Weights of a small GPT-style language model, trained from scratch on English Wikipedia: width 256, capped logits.
MLP neurons of a small language model. Each row is named by its layer, matrix (gate and up: input weights; down: output weights) and neuron, and shows model dimensions 32-127. Each number is 500 + 50 x the weight over its row's rms, rounded and kept within 0 to 999. Numbers have three digits each. A neuron's up and down rows have the sign that makes its largest values positive.
After each neuron's rows, "fires after" lists the tokens most often just before its 100 highest values on Wikipedia text that the model never trained on. A number after a token or word is its count.

L9.gate360:526506501585434580488490484485526445499478526497538491578486500538589525472553536525581555448589538455473475564525531538553533501493514476542444614444458490419580522520637479445614536457460626542509497512500535568443488543494539596452538524406445497469467484435500407499549548510511461467
L9.up360:586485519574541517557593527557552409440525480501444530564544512471502482529540518564550549568509414544492534497561487483568540500528573505493559530497514495507621478510490503507443490462449422547598568523444509554491513507467556610458438532469436541506549474596547564519496570592492471493
L9.down360:558580593473415547576499487508498420497489500530468435510446458494412590456513475514517530459494474438456568645590513491488508441500505465521403458455505513547513421544513515467576578445388460458529564522433494518497532521435484499473460528448502471551527482348493550465532513452497555501
fires after: "." 36, "9" 12, "6" 12, "5" 6, "8" 6, "7" 6

L6.gate415:528491535543524473576554379549545459500502475561481519480542594541469465568377574501402517575597572357453527461540525436503320510564483527449571520568415365532495364596464485492494446405485494446490496512569398540480420486475494353539541524531527490448521557498449470477491508494474503515
L6.up415:477529511541434469551572419514551422503541549503462500433505520483499525576436545537500542568583534480475489439487548459479446528539530463509535498531443463623500454590478412472498464497519509471627478500482445425435457537495455492553538433556537547409446548502495433510470447419485546498
L6.down415:467465565480477454448469520464489482502521525566516501463560401514477461519519480470496361477446396515468538488535480580627530449501575465493458489519566501482586523543530511464479530498458527412455468469490523498520552494485498515486506503489516641633546539486457525526424538536501514423
fires after: "| " 67, "- " 13

L6.gate218:532471429559495527415524465467463419470540514509559456499520533612561501499438572446461596429468484424525444552442497457543584547510524543566496479532518479564507448517492515439505506493518497559533427516506534416510422494588482531431506478450438524497488518548548440606542444303550568540
L6.up218:487388411553506445415523481404472471485564531480405413499575524577512456569502472493453633528525516492511469480473511419548570473480522470438528586507493454539561497491428494433484520394481557500543425417521554483433500449487580402383517549447445495437465543576457425592503524416486466516
L6.down218:499468460556480650455560504339500473495518476476517469447543526522518533467438493434501498550472488431541497548501460478568461537427450467452548537463475462507439586569456455486389503561513483459509493494419524549428480458499496539492457492476513480504401506441537553522475526417555509556
fires after: ") " 60, "(" 13

L6.gate12:493628438607454571453516452377470407587430572540393459488471584467516518472547478441426527496478528510539430531495481448528551600510538466587607599578496498493537469547511574462550466486493423474469557511483511485508429456392463564477501436521487472451497466459531543517575616495528530569
L6.up12:554599448457584556553456460610457425491545438478516509663484510434490495435510548538456506551512536466526520562488482474468480503494467526535466470469495392575577510462380550501488511428532466459537525495462516548499539578411493560535507515595456460472481416535466414511551549458471439454
L6.down12:430485480470447527438338648530596498624508442570492398465484572571463694447544551455417490470483499426528486452508405497566512512595504467548515495459526485490484430517469551480455507524501474535496549454407505472493496501489531461620595554500541595533506520451448501436535498524504458440
fires after: "| " 40, ": " 18, "(" 5, "was " 4, ", " 4

L6.gate495:490568559596492586533428477482491470529470450459506535474587462543541489498577504559574534443581632520479548590477435454558473549481615500476518500536555516450493543484558532433412629456449424501482548480486570537491492561575543598495439511465533523538551542514550581582509501440431522604
L6.up495:497566560418578590512529441525499524565553520541513477456499621521546432495507547521499543520514435463485480505520548462557480444498534572504534531461508474496551464533517419456538443443518549525571503427445459551461461518469490583534463510431461537433630406576499537481492451610569447499
L6.down495:556448550458465437516483447586426574529559476491519451626535567529519507492438497547485533503502526392470548520543555452531490471617478457549495531543522419544519525538526480575472534501571530517509488523479530547455545579511402497509521485485551566464601441494446547482405545494530509454
fires after: "." 61, "," 10, "9" 8, "6" 5, "7" 4

L8.gate26:529458576431482559577565480447464555543560496443567481405534416431423407554472577528464401591464449522478463472505521547468506465494497555502493452534571441520428441460427515549407497461530415447425515430518405517521523534475487504537589501480587398525521465556441518430473509543524546446
L8.up26:535478589414469513583554484448499578525548481451539501439553467449458426574468575538428429548482452575481431485511499527469514433500484546486481477539533433530455428483433528526430516445551413433452507452527433508511522559463508516523566498455569416491532471573434492444474501523523548440
L8.down26:497509505505490493518505505608505484503494511508515497485533494499494498486539494493524511459473431442579494509496518564596503476530533493477451506512499516513491527517560466445513637501463523588583503574529513561489483531486491513498467503517429606539502533501517492543565479510493484576
fires after: "." 55, "| " 16, "," 8

L3.gate328:506455469508483523441563442580456474524499574533516393618485504518593440539518517523374565560525534523455523579457472480537465598545534611525580529487568566418536484502460519338512481459485491559540476558497562556510509504557546518579448512441465499500506423541508482552497496464475497566
L3.up328:433462506540460524447516455500457402451507616550532406591542461540548428497479531522427589474465502508445536542459515473469492515517507584565470529529587532493512454417426568336445431370531555561476465489536567447503509528544589509594472481506506501503477440565445484526482595493449466464
L3.down328:558486439573451506527467528450508544493483547475487473534567498543422473545473473533515457496378459603589472504442519538397474481475569430503619583476509445482455497460557458523451417418554550538523543426524627517530572502515517412416551420477520491502403475473542492478497499404500467513
fires after: ") " 56, "." 29, "C" 6

L5.gate31:523482471478483517523563479504618468446539554415434473541442534407596502428534436454517557542615603442403459499467461527587457562502565489491472503425465507486554557454529524463559495520501508517574489559528545560535487455428503581521477471425526557512481476491530486432557504462490460518
L5.up31:549487564531468453563588438464565571493514476487514470499464451539488419491529459514428625498530539494407495565458519463511543479510502525488343513440416531527557557385512466445408541416464473500545563454616525554519480489416504601471496510619508560392464394481491438477546484510470485534
L5.down31:468529394489535520530521529478536518482533535489475499534495551565404538444589513363518598574477478532455529501456510344473459405514460531502534436563410447558457464527467507381453456510479506444558553508503469474500513538461518529551500536514453441491485544459526447589481532463513414624
fires after: "." 17, "ex" 9, "7" 8, "5" 6, "8" 5, "ft " 5

L9.gate324:584516430626472560479476497463530449526404588505500496449538619432468527451443442496563511526491598495509538449455568557480542432558521528456628523502490597417521560440499480435515495490548484489509501481590453530472478459566504490395434469442486558400443464426528525562505571501473527494
L9.up324:505559397515441483448554445491541506553397532452410553413498552467504504480519537512608420486466506543527543492417555647423524434505520466507529422378485491486429483437561551448429505462537496426490488549591441586487483615479571511490512450437462572492441523524534577481474567480595540480
L9.down324:498408407490459527539559499491441481472522500541424534525514483455528497581506534549494502484455449527529443450495470451507536414411504535599500586537525475479483506463512459491484403506552497527508435449582469502491525403493532555451452411533545463501504512427512426500534490461459545507
fires after: "F" 20, "f" 18, "18" 7, "h" 7, "19" 4, "oll" 4

L6.gate280:535500511592523525481553441432406467468537568531420471483473542526531572366563424493473524474585518498544500485480491518551520491590569580495516534450607427509589527599497534484470462409483481537606477461439519452545455583498459546509458421473419556480444405641530537505570409510501478501
L6.up280:473519528491457521520518496399417507455531530596400578518522526471454542493546515510450529476459384485519473526490442445506503497569394555526502479508566455496571567543541501467500496427537463512519545395470536537464517478483442510584513509480486499451514359452482494546469449493473536481
L6.down280:505555567386534440506532430525506451534501539546494431491478442430597552432499464533490445550532429455427561450461495479554575549425404434478569501455475535582498506483509433558491504525600525564572519544514527465598488489534520442540504536556445432495490496531551523519494530535434531546
fires after: "| " 49, "(" 14, "\n" 12, "su" 4

L6.gate25:477548476562573475493494495511530452526422523421436447566493561487532494520572536503491547380561560558482429531473462478478504556529450477522581454520461500576469476493497519484511462428515435519469553463460506441537454522479570486550423569391447619420526452467542564606516552471485512510
L6.up25:496499446519404533481532467505509526538387459580441448519556539566479522499563497565405540448518558605375455537489479528492541512523530629426507526534408450484449494543468462443620488476494471435515427493503485468464436542459523480525492459397497549456547523490450489418480558490439474459
L6.down25:503489557560504558547541447504531567431542400530480477476491523551437594503481491485596557450568531463508491550512444439468561474466535469491461484517530481465554539560605556580520559470587575497534517538451489548538493552526446500408553473453381502472490499518579447482440495496521476514
fires after: "p" 21, "the " 10, "c" 8, "P" 8, "h" 8, "f" 8

L5.gate142:493449362433504504516442491514389498490503514503562470504464469454546461507538547512517459524577444381544502459550570575486510542520465419517491456500495486476510557516545512454538435488615479545508513559482456503430527529525485472558401504384513484495447577600507455542437444506527546455
L5.up142:524477470469474591503410467570534544454578507519553394460505503533515452500412539550501492509452479506506555499589572518542484579479469397548449484439512488498494504542424447498501532536479430513502501491488513550448525475532462577494407467435557569431512582533511567580482508439548533509
L5.down142:501510468580437477483517543504521598544521494465411523549465531612505565516498489541590475555526556523498436498468443455480499511428502445462437461507455453481505491482495482532420454441444451514427450434536451438525437483469446565425455474588538457512494469475396459390465501401473377480
fires after: "\n" 33, "| " 30, "— " 7, ": " 4

L3.gate362:435488396492453508483531527436573468507468571652428443466528589452541538496491493469514523513546464558503392498554524494526498518534534542445392522479489584549575472553494465499465497471456373542503542461510525495534551484559474591542505508415499446481531506499447493509575480553469552488
L3.up362:495439480416438515455556389434482501517442519609518542499600500500484505536568469541520509507525548504494422430518510474511506450556521538468400549487509479515536504587555458452541632459469436498532551533494488498471546522559479568564500549437486490458539556475509506590508498562521485537
L3.down362:561437545485604616572525445475566535553485540441438463457472467529427559502507439535513451458567522543436622379465552480614405470565532539515513553587573544512489484492511567482558515522485542458567437511517570589470473553560502448476516507515534584421455589540447389496478600504479476431
fires after: "st" 21, "sc" 15, "gr" 14, "| " 9, "tw" 8

L6.gate393:524489467550355528479496481442559486511579520444461559527539479417584438472527500407402445487504549474476502494430482503532497632511583458435560478499569510471582598512501491456416441549468466519488454459494481442467421465551427562505543504459525509554522533448476481573491489427525526546
L6.up393:529531479463475497419479497470472439519478503541574505429417532414507530483479479586545429536504464443571532543415456562489482478509453516441491499672537448523517513583446482397512509503488466410535507491494419494470616489487501496507528522590470484473477573359467400520477530504482566546
L6.down393:464488483510464593450517441448477437448622431498419515476462483482467506449471542365445548454482470472466454582526457502451545536517563445445418485429517510548418461453501469635374402516487499470547492479494427586483604497472459517504465490483496623533553464460450595609538456553541559501
fires after: "| " 37, "(" 14, "0 " 12, "0" 10, ") " 5, "1 " 5

L3.gate216:578570520480448399488508565456507423436508538521543554504409560533589536479511516484431476515531556486529481494506473476555418471574508535417499397490563443428538468542536526477487525450444547487576484609582503450538520512545418506477438438479541458520442527520477373514548423448532451493
L3.up216:557556511495511495520425598421542438462479592500562526495512517538453586435438487564501511513486614609508536480449490519449447401587426549431583388469607459382548430425557538449504435567419435491449610536514522544492551517570513522561444476544532539495499571452440497479552529423482507494
L3.down216:446473411491505460466494499479540464501617438448448517473501566495493508465476503469499523431478594535385526461533565504498436468604483627532495423514532500336550468524416488480519475542431412488467513554469646516492538484506435549537509492510554574478439446544520467584467527476496474568
fires after: "| " 36, "(" 30, "+" 7, "li" 5

L5.gate472:499571460490484437449564503556368469540492534496533593598464434465503478474490409590557520534482463532496618500442503531474499554448507517566651452539534485447482497611537492456506505556486442507473444639418444442494474487545479453525476460522494526474424510518546570532437516604510480460
L5.up472:570610378494502497542567443611535476538484466512495493485443479516560600524531465463474530533489531415366496473512526473476493488506532553601472542487463471510450503592486483510448553630603495455421527532571417470556476521586451455544538622534527519510483473440545498501558486451528566510
L5.down472:535484526473514580552511427385482542496581495473453436592511530534474529467436550548567578565437420466448534483500559553400507523444560483511512617501524562452582542444480333482590509548473508523480520512562447535478577491399423526460521498444558479413484539524444523441418561510546536451
fires after: "\n\n" 31, "fin" 12, "inc" 5, "." 5

L6.gate353:542457571523418430536434451502388510429550391438526489481441469532525501499495531485532394458467614515570549543567527500506418445604440555514480487407479427449482605547484497482493440504447514534501442565535457527543534518486467495538484449493536469549517528522545540507548490573482496528
L6.up353:470434515610478503466481442523630464491597526494427492558430422434461481495500446473532535549474541509521536442533488559438550517368491587552469485566596452497463531491443553508602495536439484509491502412467505502545472576549592438556437505376554517440495424608526384510546483511456552446
L6.down353:510573534430495533505560587444529547483561440590521504519590452491537508514518483513534505496543527514486547427477590406475455403435491507490435523475501444491551540407481486493561487520481482508412533511527555531502509430535491458551510545523453454411463514416501487526514522439519582586
fires after: "\n\n" 18, ". " 15, "er" 5, "During " 4, "during " 4, "B" 4

L6.gate10:435557453473569535550539486406524474565455532457374552571455512428554504503560498521583543398557513613514517530471510509516566563466526472466615568605503540464546519545556510457536467505489515569448545434439511473558440452552485491471491489394513590497530470533492552546539492477551569564
L6.up10:478533569470594593542471502381505518455425514529504566574497563547544499509529546488573528441468445584461568444544498544481456533535395488416515477533488539435512528470518446473485527508485456556444503518561474475497467523532480556402476397437529625431464495501551541508569510559494581500
L6.down10:521559386573548497427576345461451482490474403485510444438532516594494508463563472526513438563533484500565468544429506412520461444550507469435480518486523512469461521523527466477410495553522433436503597535528468480481567469531466396447524478514601530491543535524482492476441513482507476569
fires after: "f" 43, "F" 13, "w" 8, "c" 4, "ou" 4

L5.gate433:528521525528502539483478456495475494486477484450503446500395523464596550446580478489545595466536575507441496509550545633568505536527543400546639454467507498445490452582490522489465357513516511505585504503525498537504480569475431533473412499513462552491514533588467496543558446495516476594
L5.up433:538489553508492495559439445489497566527552499578568485484495490557458419516582516562455576356531493586484471482562566522464586549466470393478516456496495423483420460548476559539468404457527441447508491433514473547487509530465544538457567478517495562367498434579433464551563478554461475511
L5.down433:448499505590475492440493551505601422469464508516543546549470591498495498556470444399469529534502484545535597486501445508488523452604485490516542459565641446502467479437433527457488453572566538498491484549463538487414537467561436499576467508428497562424461543479496498554546434545496413473
fires after: "o" 38, "re" 12, "de" 5, "u" 4, "De" 4, "y" 4

L8.gate176:539621446514465427417480509413572458512560520477515507498422583525485550511562570542508571578513464493527569508539497462533534531511491489538485509455565523468488439499402542452565524469392408555498513497542552531447446465539444504548472490482464572501544569558556510494535484573468508573
L8.up176:550461477491420413385583476506489503500427476463548532515463551459514517485481544532509499511491520455427426499512479482500495440497448492454481513616455448458535549549422507511499564472479490499560599470550527569489499424469491549460545560549559519493479437442483411451658466426507500515
L8.down176:435480573505484523494520465552540462466511583465515449587483461384466590476462433418509384506577491531566450470612499389536531418524387478492510518510429490466478580575563507479483475534483434524481604442472498544597596478453497473464577495540489601483605457526526503509548546482539426466
fires after: "in " 22, "In " 20, "the " 13, "(" 6, "| " 5

L6.gate469:514511460553502454437376516468500413449491622419488443521414467490588516512461488523560501521553484524504432419454543535557499507462517440534528521474585536521501559484476581495405481447434540538537471555519480488428473522616430561534398486536506482585526452491496505565533446462518471510
L6.up469:490429385487582572528502608497461407518453538504470537611502523420622473505645501464539519446467503498550491408533534471433500384613552602545550411532569519518514547375481461476483468406480483471479484455544539444562503550463487481424530512591484488580492527452559522540526502488475472458
L6.down469:499538546553453566419374421517473441450549436528531527417501557403504495443483503383453559338508491466444497553447433511503455578494424514558517545472434570475462400497618376402550384547546527533503459530497525575533526496520424506527475466487474666508570527495455556511538455518573559554
fires after: "0 " 30, "1 " 22, "2 " 9, " " 7, "4 " 6, "3 " 4

L5.gate277:470613516585463480416527492498407493532519499467505518541441490440534532464546478417504459545504528434500532516435528516431532516549494413547498494495437498519506479528559464418486467516449430439554385609507526540481450521467473474515483511459509524459464546518582522572460434492552471472
L5.up277:475412498558520447518563502436457497582418498420462482456512496502585504563578491506632503540524523487457472516473464486454641514513501536582572529612477443451466461508451550561447616477506484511577590475528533574524604556409555470599578522577466530495536558481492451546525494469544396516
L5.down277:528542462474474566517504490502418534565470546495468467418501508477520484521534555365536502494489519535480484504421495423479402514461414435538471505380585557526512551435564522551535434498479453549560535521599427567486521562494435592507460465444534467498482388493563573518499502468541520532
fires after: "\n" 36, "In " 10, "U" 8, "\n\n" 8, "(" 5

L3.gate496:427492316479494456488471476584479494481538475493459487490519479482502437455433500541492484516474563499507464512515467481500462564515509519515591470501500491405526451491560515446515482591501451459531477547491561484466387543538333523568493531449469530498490475425483545566524471477531549474
L3.up496:513481416487461489454415490459467482482450482604510462482586472487464484469464519488478427456473535591598495459485469472529446545555500488534541547514449504494505478454606433487554510537492482505496452525429541541505523457592376452584496496418507586486582473498531534520475508440589553544
L3.down496:548479533499571438528620498500470520502441547537494570486545552436463438491471510487520564493453480540467578498462500493474451449416505521585440555539514546490493472483560516449475483475454539525558564556520467539464510532463453501545487497459555587445445526541533505462605550578503401482
fires after: "| " 17, "gr" 15, "Pr" 11, ":" 10, "W" 8, "ch" 4

L10.gate369:491523461510502503429388513558557410578494576455530514604459547447536631442507542544569466507492567514543538400475490449446573528580483529464559487409514516460477431582528522430546515443587544449578544492527496416517501490460451397441472542443459496546543500460510499554441483538474466523
L10.up369:578479566475548500434495477500493483525505527413502516430477466510447613498518561522544567456437512530534491448441483459493529381595482615425586495516459462529416504520501545444555412432473525518551623458551481472485519499475489483507511486578431514523581485488499526538448497587527403612
L10.down369:523444477480451588495459478423471521532588487567506429476427519437545474517529460542486343495543479538396389485484616464587433511433549568481585558488465372507500535448532492451487522525346451517490537556499519564465410502440436478509447527530578479505559390479582506515506437464488513483
fires after: "|" 31, "h" 13, "H" 9, "fl" 8, "B" 6, "f" 5

L5.gate504:445445575506402528515444499481552495426492584486414494546539497511492521553525513587615419521607470554502460483599578572502516524543599491491504482582558449467418593495526537577555515525532472476552460396515511467466518624519572544523441495413541462494558564566491482455454543563539517481
L5.up504:510475587506432534503465514390508522474535622451422485452540499461512496544487506571499424628547425527478472507479609550468568559545486505502507489558472478490480506520506459557484545375479466456569491465516512529499564536442612510463548428522602541398553555520482490469481513478492525487
L5.down504:511518484441528438434497526518532534495440453537515526477545516497507471437484471855504512597473496458509492529474505473621449472507520511496520434483497563526538524463545392518518457577523536492573524579514508469504471501536444528509481498483565383547450559433508529507417454531505528417
fires after: "." 23, "\n" 19, "(" 6, "M" 6, "′" 4, "el" 4

L3.gate37:539552547488398344434441611543434512510406500512525502550455475554576501440508428482548544479514512497510503494457478464530477478496558553463500442473526533413537584492541372450477541483539468565526494508425489525617458447462469479585472510473469500489460499616535533635434494488479480489
L3.up37:531591475424480546504519524493625508545486448427460573443526444517516557617463505508465450485465511536459553445519388504507442534500419481528568492507505515460497405499460528459430506553526435476536464495433482581426592483445485484503546427562496531474449512479455544493530546477522453499
L3.down37:484473503544403488546460537487470529418514443523510502592509444471518542532517480504527536500458527496459459437528576559389476573461523502512524464431602457531479517581409485552441515560567485564437532530547381419565532476533501530538543597468455423528486421525508486448504496452544574549
fires after: "\n\n" 49, "s" 5, "ocr" 4

L5.gate484:420483419513484391522551390469540469592528549468529425469547649495536494525509484473548474441525566501531555464397469538511480553479499546565560393561427493479478580540582516428483368461578446478554551429477464534409475521528437485480463401509430498532500497496504527481436506508547514502
L5.up484:552490436491533517588566451588516484497537527548499471551491550489427535396432582514460428505554502467574492416431454559534508547511443538430588477503472487470453516562595522506486444482528429541511470481412485490502551428476484519439497430501443599458537542457523501577494433461570525529
L5.down484:495409543494413521490514468387565496508523516509519535493456519432561509438530542665394563548492465507529411597510495538449456503481493516544486470536495485421478540567445484495576493495628558489448418508536564412474466528535524464553581500582433390469484572501473519334551474510527408539
fires after: "| " 31, "(" 28, "ti" 8

L5.gate69:502514557426459525536562515453528563470547468577530544465498470550420415565420532621467485520433433527496503493532547433403453466481385500477526464540409415475448460477443501550491616412527531439431497431502560578529537516518556512626575489490521564425529432524444505462486528524510524475
L5.up69:463425557460505507559532479510540538455549463568510495479553465584446402535444528545442449519490483564506494493537544445454487465535431486553476468562405402503490506478426537537466655424503572420379552450479537550501551501493559444568545536538487574408575462566448527490492552575457444528
L5.down69:515496498505499495426503497490492526495499505485488499503504508464507503490510475999510497620518474486491499504490487522603455506497609484492497473495510506499508508539622406501506436505492516469669480507518495508505491512487487514477502477478552370504509541490492488488397484466510501452
fires after: "." 37, "," 23, "| " 8, "r " 4

L5.gate258:529511484589434461467525444432547492430479516533434456565521563366520495456494547439469573513550513526523478589444497469561457541460560509496503582561554603482580438492535500477488516472486558501496501439423498487568523491494579507441480510492512549526444434554559459410470499389421485656
L5.up258:457468410508578524474474487522507487410485506467458522448460461416512512492498535378557428540614525468467459467374525545509489515472511483463524452547620464508393591439407657550568591421542510511472501467453447432533503498545529458485534523442459580501627406556481476487518497510520417514
L5.down258:528543493550477390527441523439467492492398449500523494487482521543516472547531573384548515410498493430529557553517374476552512444438599513397490537473544476515498541475531487443496420551497619495573461522541513540487503470443509489532491424579467464596439534436548539458436574537438457549
fires after: "\n\n" 30, ";" 10, "A" 8, "in " 6, ")" 4

L3.gate2:487544506474504440412493602517538503483467541444365571576488491494630551516432521398487598519537497579478511477546459411549436460478580468526463520477506551525482512498535575376556622432570485565519507429466479484542497486432495472609414483459506531499487430516503363505536533481460569575
L3.up2:557578436491540454474535545487553578505483487466475520442478482574443565513470501443534614538486427437495555412485545494557424465489522469540464499510537519467457551465530523397479514405536510549519589363428536518429481558556457435496556443448478599517449458481507447403577450504454641471
L3.down2:516478465413462552559489569481449500519422494635476492614514454520447487436447480566559541502457431522480535497469514476421464532469576462503456560526486524510526473510530514591522590538540456498512542470564541564476546481490532490506503600500527400472476509511456518521487535560596465593
fires after: "\n\n" 85, "\n" 6

L5.gate345:477493590449418495591532528393461579511575525588518452453578487526415390550477553562430509515494439482450524508498528465425488458541401543480477469557487424507469451486450541525445472415503405488477524415483510483483514523476447475618575488498534543386474413462430473557475578506518523417
L5.up345:466480611496421522588548494423439574509569496599503449476624498525439392582487556558417488522527433479425500516517522479439472441549411559484448467572480400511487462506452550504473491441526417484500555441486479468441516538475483428579563507494539537431523432451459472570483587530507500428
L5.down345:503498492502497495398498504512500514491497504486485512498492496470509513489502472999522504615498490494505499497499499521608459500500630482506500474502498510493508505545611409504497477511489534461633477515489506521509493501477493506486504485471554382521498548504500498477374485476508504488
fires after: "," 44, "| " 42, "." 11

L5.gate128:465519536461461491491504483602499479499532486498519556477542629490568511484519563551523451500533481494428513545441550717546460454466567533461482463435435410433425441517525542507502503443522449575511578571498451475487446471475461567449371376526434534485521518498495538535497501456528476536
L5.up128:512617492519480505470479516460484462446540512475483414548537553602503514535511432515482465459603495481474426530477553531535492503584525524533487530494503438462485499520509580482452502585460485463509538452541558527414539503536522505483518565473454535466568497466454486646467455533541505625
L5.down128:512514407421534482514493581460494503545503466494584550501457447561555458469528567481498540408456546553507506487529582561486323612506422544534411505543493503518479543475464518501460519416628563439451540618557489560503464476515544414498550504453502464461522489556465499548489559458600483476
fires after: ":" 26, "| " 13, "(" 11, ")" 8, "re" 5

L5.gate123:598535439597559383502409559493523424521403553473432472578517528510576531540574506488553483461481532480510506521464441564504503541501500431476590499497497504506469469506562483448467400554472491479578568596524472481555433566482417502416419497427438418491546571542553498509481534534546596593
L5.up123:441500501529497428491527548475515554532471560525523536539574518499438429494543471606524505477461434579465480535439557494417519493477548563486503507426513463489495512443498498428467451470481451478479522402495510444579450606512493463518558581522497425435529533463440521493462592580478482451
L5.down123:534473458600503465508444435481441514500554590474518550608525522490520435523475447247570435432513448429516546512449463506471578517523499495558559498528532491525556482442441512502523467480411631491458490526435493416543443545529501535555520455449513457560540434471522433440503514421367478546
fires after: "\n" 24, "u" 9, "|" 9, "re" 6, "ul" 5

L6.gate284:491596457578458434442446538532499446464462530502555542517589576508575500481508511515602459412587483451492549554477506479523500493508581468612608543485464494484572484533560470516454454577497579536446475528549490444456416547549598514497503549372351476511434454482571538535490490526503509684
L6.up284:553540555626434502462534493485548485422484487459339536545496552506495509551546582546470487512585501538480337506502537448545503486555464488512472504590535500529492420513412527517518580534490584504435478575533514524490513458476514457470571575471391516484526449550479466501533506462467550530
L6.down284:556529402488509410526445436446492424523471562520444469558465577403495456500429481527561479515555461499494505388478343466473555510483537592472444497549388536501570478497508496496494488537548500477527381456520509489557494506457480480487434506445467518435541455496537551467511533500490614477
fires after: "\n\n" 55, "=" 9, "is " 9, ";" 5

L6.gate32:537524496507440423400514434565547392533445508480463447579485528515539508422482404522551470517529521458526537538468561512630494495508526475496489550406543460553609659424584538489499443494483438472491496506434448568391464524525440464428454531501400595523466524432500526567491550422525503525
L6.up32:536519550552498528459485426506579543569520573385419513574556559508514492415503460570527485595425536536485492507538581579508502433497486541504373501483534470531555637427546577425465480615492494501536537425357488554421483567540458521521481505445577481503488503388521543508479569436539479452
L6.down32:529550436499496496493481488541541504510561544548511491507476569483447469449466626492532486484473473474515544534512454535462560411544410473513479438604408540594437481496430517508451377520541482504548504477468460479534456500470516483539562483492536576499459520686526483495476410521380541507
fires after: "." 25, "4" 11, "6" 11, "3" 9, "5" 7, "9" 7

L5.gate331:402463427541554482462531475485556483525485571514535575520507604421521532465479473526530619487552500507422564498428566548562472553574471489432533465512550442510453454566538537510536472522461467545538444523450525469519318455531440546532507536474480519501519545553518468530507542476617517540
L5.up331:436395473496506591506544469513555522511492525493525501487536597498486567477443514518519546549441575507578494565449506466561527412507493525434537450455596551466453477584459455497487439483478462507569512500532510473475530493492481406548573519471445457532485573441422491483478579506592470515
L5.down331:504498526580560552485517418502470461489519549506563592541481453398441465501439545404530516452471480458436460552559479547452549385568476557518558549467533542446499506589460478513547414560436494483490480488517456410588519493517571540484438537540384558480487482572532589584575534531453407566
fires after: "f" 23, "F" 16, "C" 7, "c" 6, "v" 6, "Gr" 6

L8.gate204:517468521615488475427525527495490444602441496419460536514513549539584522504577488456575569528488569404481531453620486483416494573523488565597587529467521447524595485399548501452466481463511515648521526413586513541585556582467434509418454516520507601453524456459558509504470504598515477560
L8.up204:521527537518534584484602556533458479512467382491540552558463534605592443487607557408486510475479520499487424479547567480477437484434545507620500483531444521637441576409565443430492474582495513493500475434497579560402519542519526532565511504506501465540464559416479503563549544455488505465
L8.down204:570562478510526515547652446449514564512545500509489603488546457519401423501503473515507485510522545474432542575456482495525561525406462508467485508387488613421497440400520509529504502472448520453533532500450528460483489427486564499520505539515397425483518508580574454542497490508371529469
fires after: "." 41, "9" 7, "7" 5, "t" 5

L3.gate69:495543447516489451533522526556596495546456606468443599507455530530498650480541496536491464516574518639535524452485495488493468566473522549483521454527474506420455489541490434507485443556548508473537431421425461461531481503622499427463469507504530511515506517486490424477490451438504462556
L3.up69:410459483491546439406585558484559481563569602484458540581550503521480512416517474524469501510503524531486470486448467428469464580444602464466607499448501498583566509577469481461547500532551483552531413518461457396489435455541526490494472567572463416524460550515531501567427436500550468486
L3.down69:511469507560443504444426528456484513525493496517460579590478573537457392504500514549468491656503455555535480467494424496480539523510475473473558410577526522437605485547510443463484417546516509437423453521442512551373495543476466536505482499481441537422486539463473530545502520504517547414
fires after: "+" 20, "ti" 9, "ab" 9, "ot" 6, "number " 6, "vol" 5

L3.gate336:425618501486435484384504522476446476483478577555518492494355519499504558503570481436445506547562545570488521540493405504506339439569544525530529429552506531448499521589528481455533437500454512522548517467454516539485444492548467438596434477441489456499446481450484468548499516484537502545
L3.up336:476591567426440501386562475472535530508491571527525537496408514505463512559524422435466500476566616527482478560486415526491469504552437496467439407521482478499462463478556498440508475541493529572517497438437506498482537433460528453521518572550580499432478541454427515547444523551554487502
L3.down336:475473474512436498444528364545503460477476613500529436587501434569502494485571515521446551442464495568413392461478431398491550392531510584461496519554466464509490492438507538496495452457508488524603467555389551580542565544515520512532578481585520566585485543422564437474455515571579512516
fires after: "| " 26, "+" 14, "tw" 12, "si" 8, "ev" 4, "1" 4

L3.gate121:479450394480499410469477491426400457527473487559521499479478603438497496514479442463503432504572442472445573529477477564575494505474492593467560456482512481451473518531418446474499445516588464584506493495576508398504458521454422510471547479448548521531582545529502412451487444434468436537
L3.up121:428563486511533495430542485514522530510537486447530510446493485581492495497531539451521543567449616409543561488546501503474549530545446549504530472540502430449449498458446563525450535600451453479511530525466469428592548511476475464608550441548526531435556546588484581562600518489512496483
L3.down121:362526493582461467470481616433482553464474458542449630474442547466515505416459431488514479615490620509440488494442483492480484523488412486523495430499383546495540490583527535569499514502581394451483472486482460473530561544440540487475462465441432573546508551462532515461529380415468469501
fires after: "gu" 19, "b" 7, "Is" 7, "erson" 6, "pre" 6, "Har" 5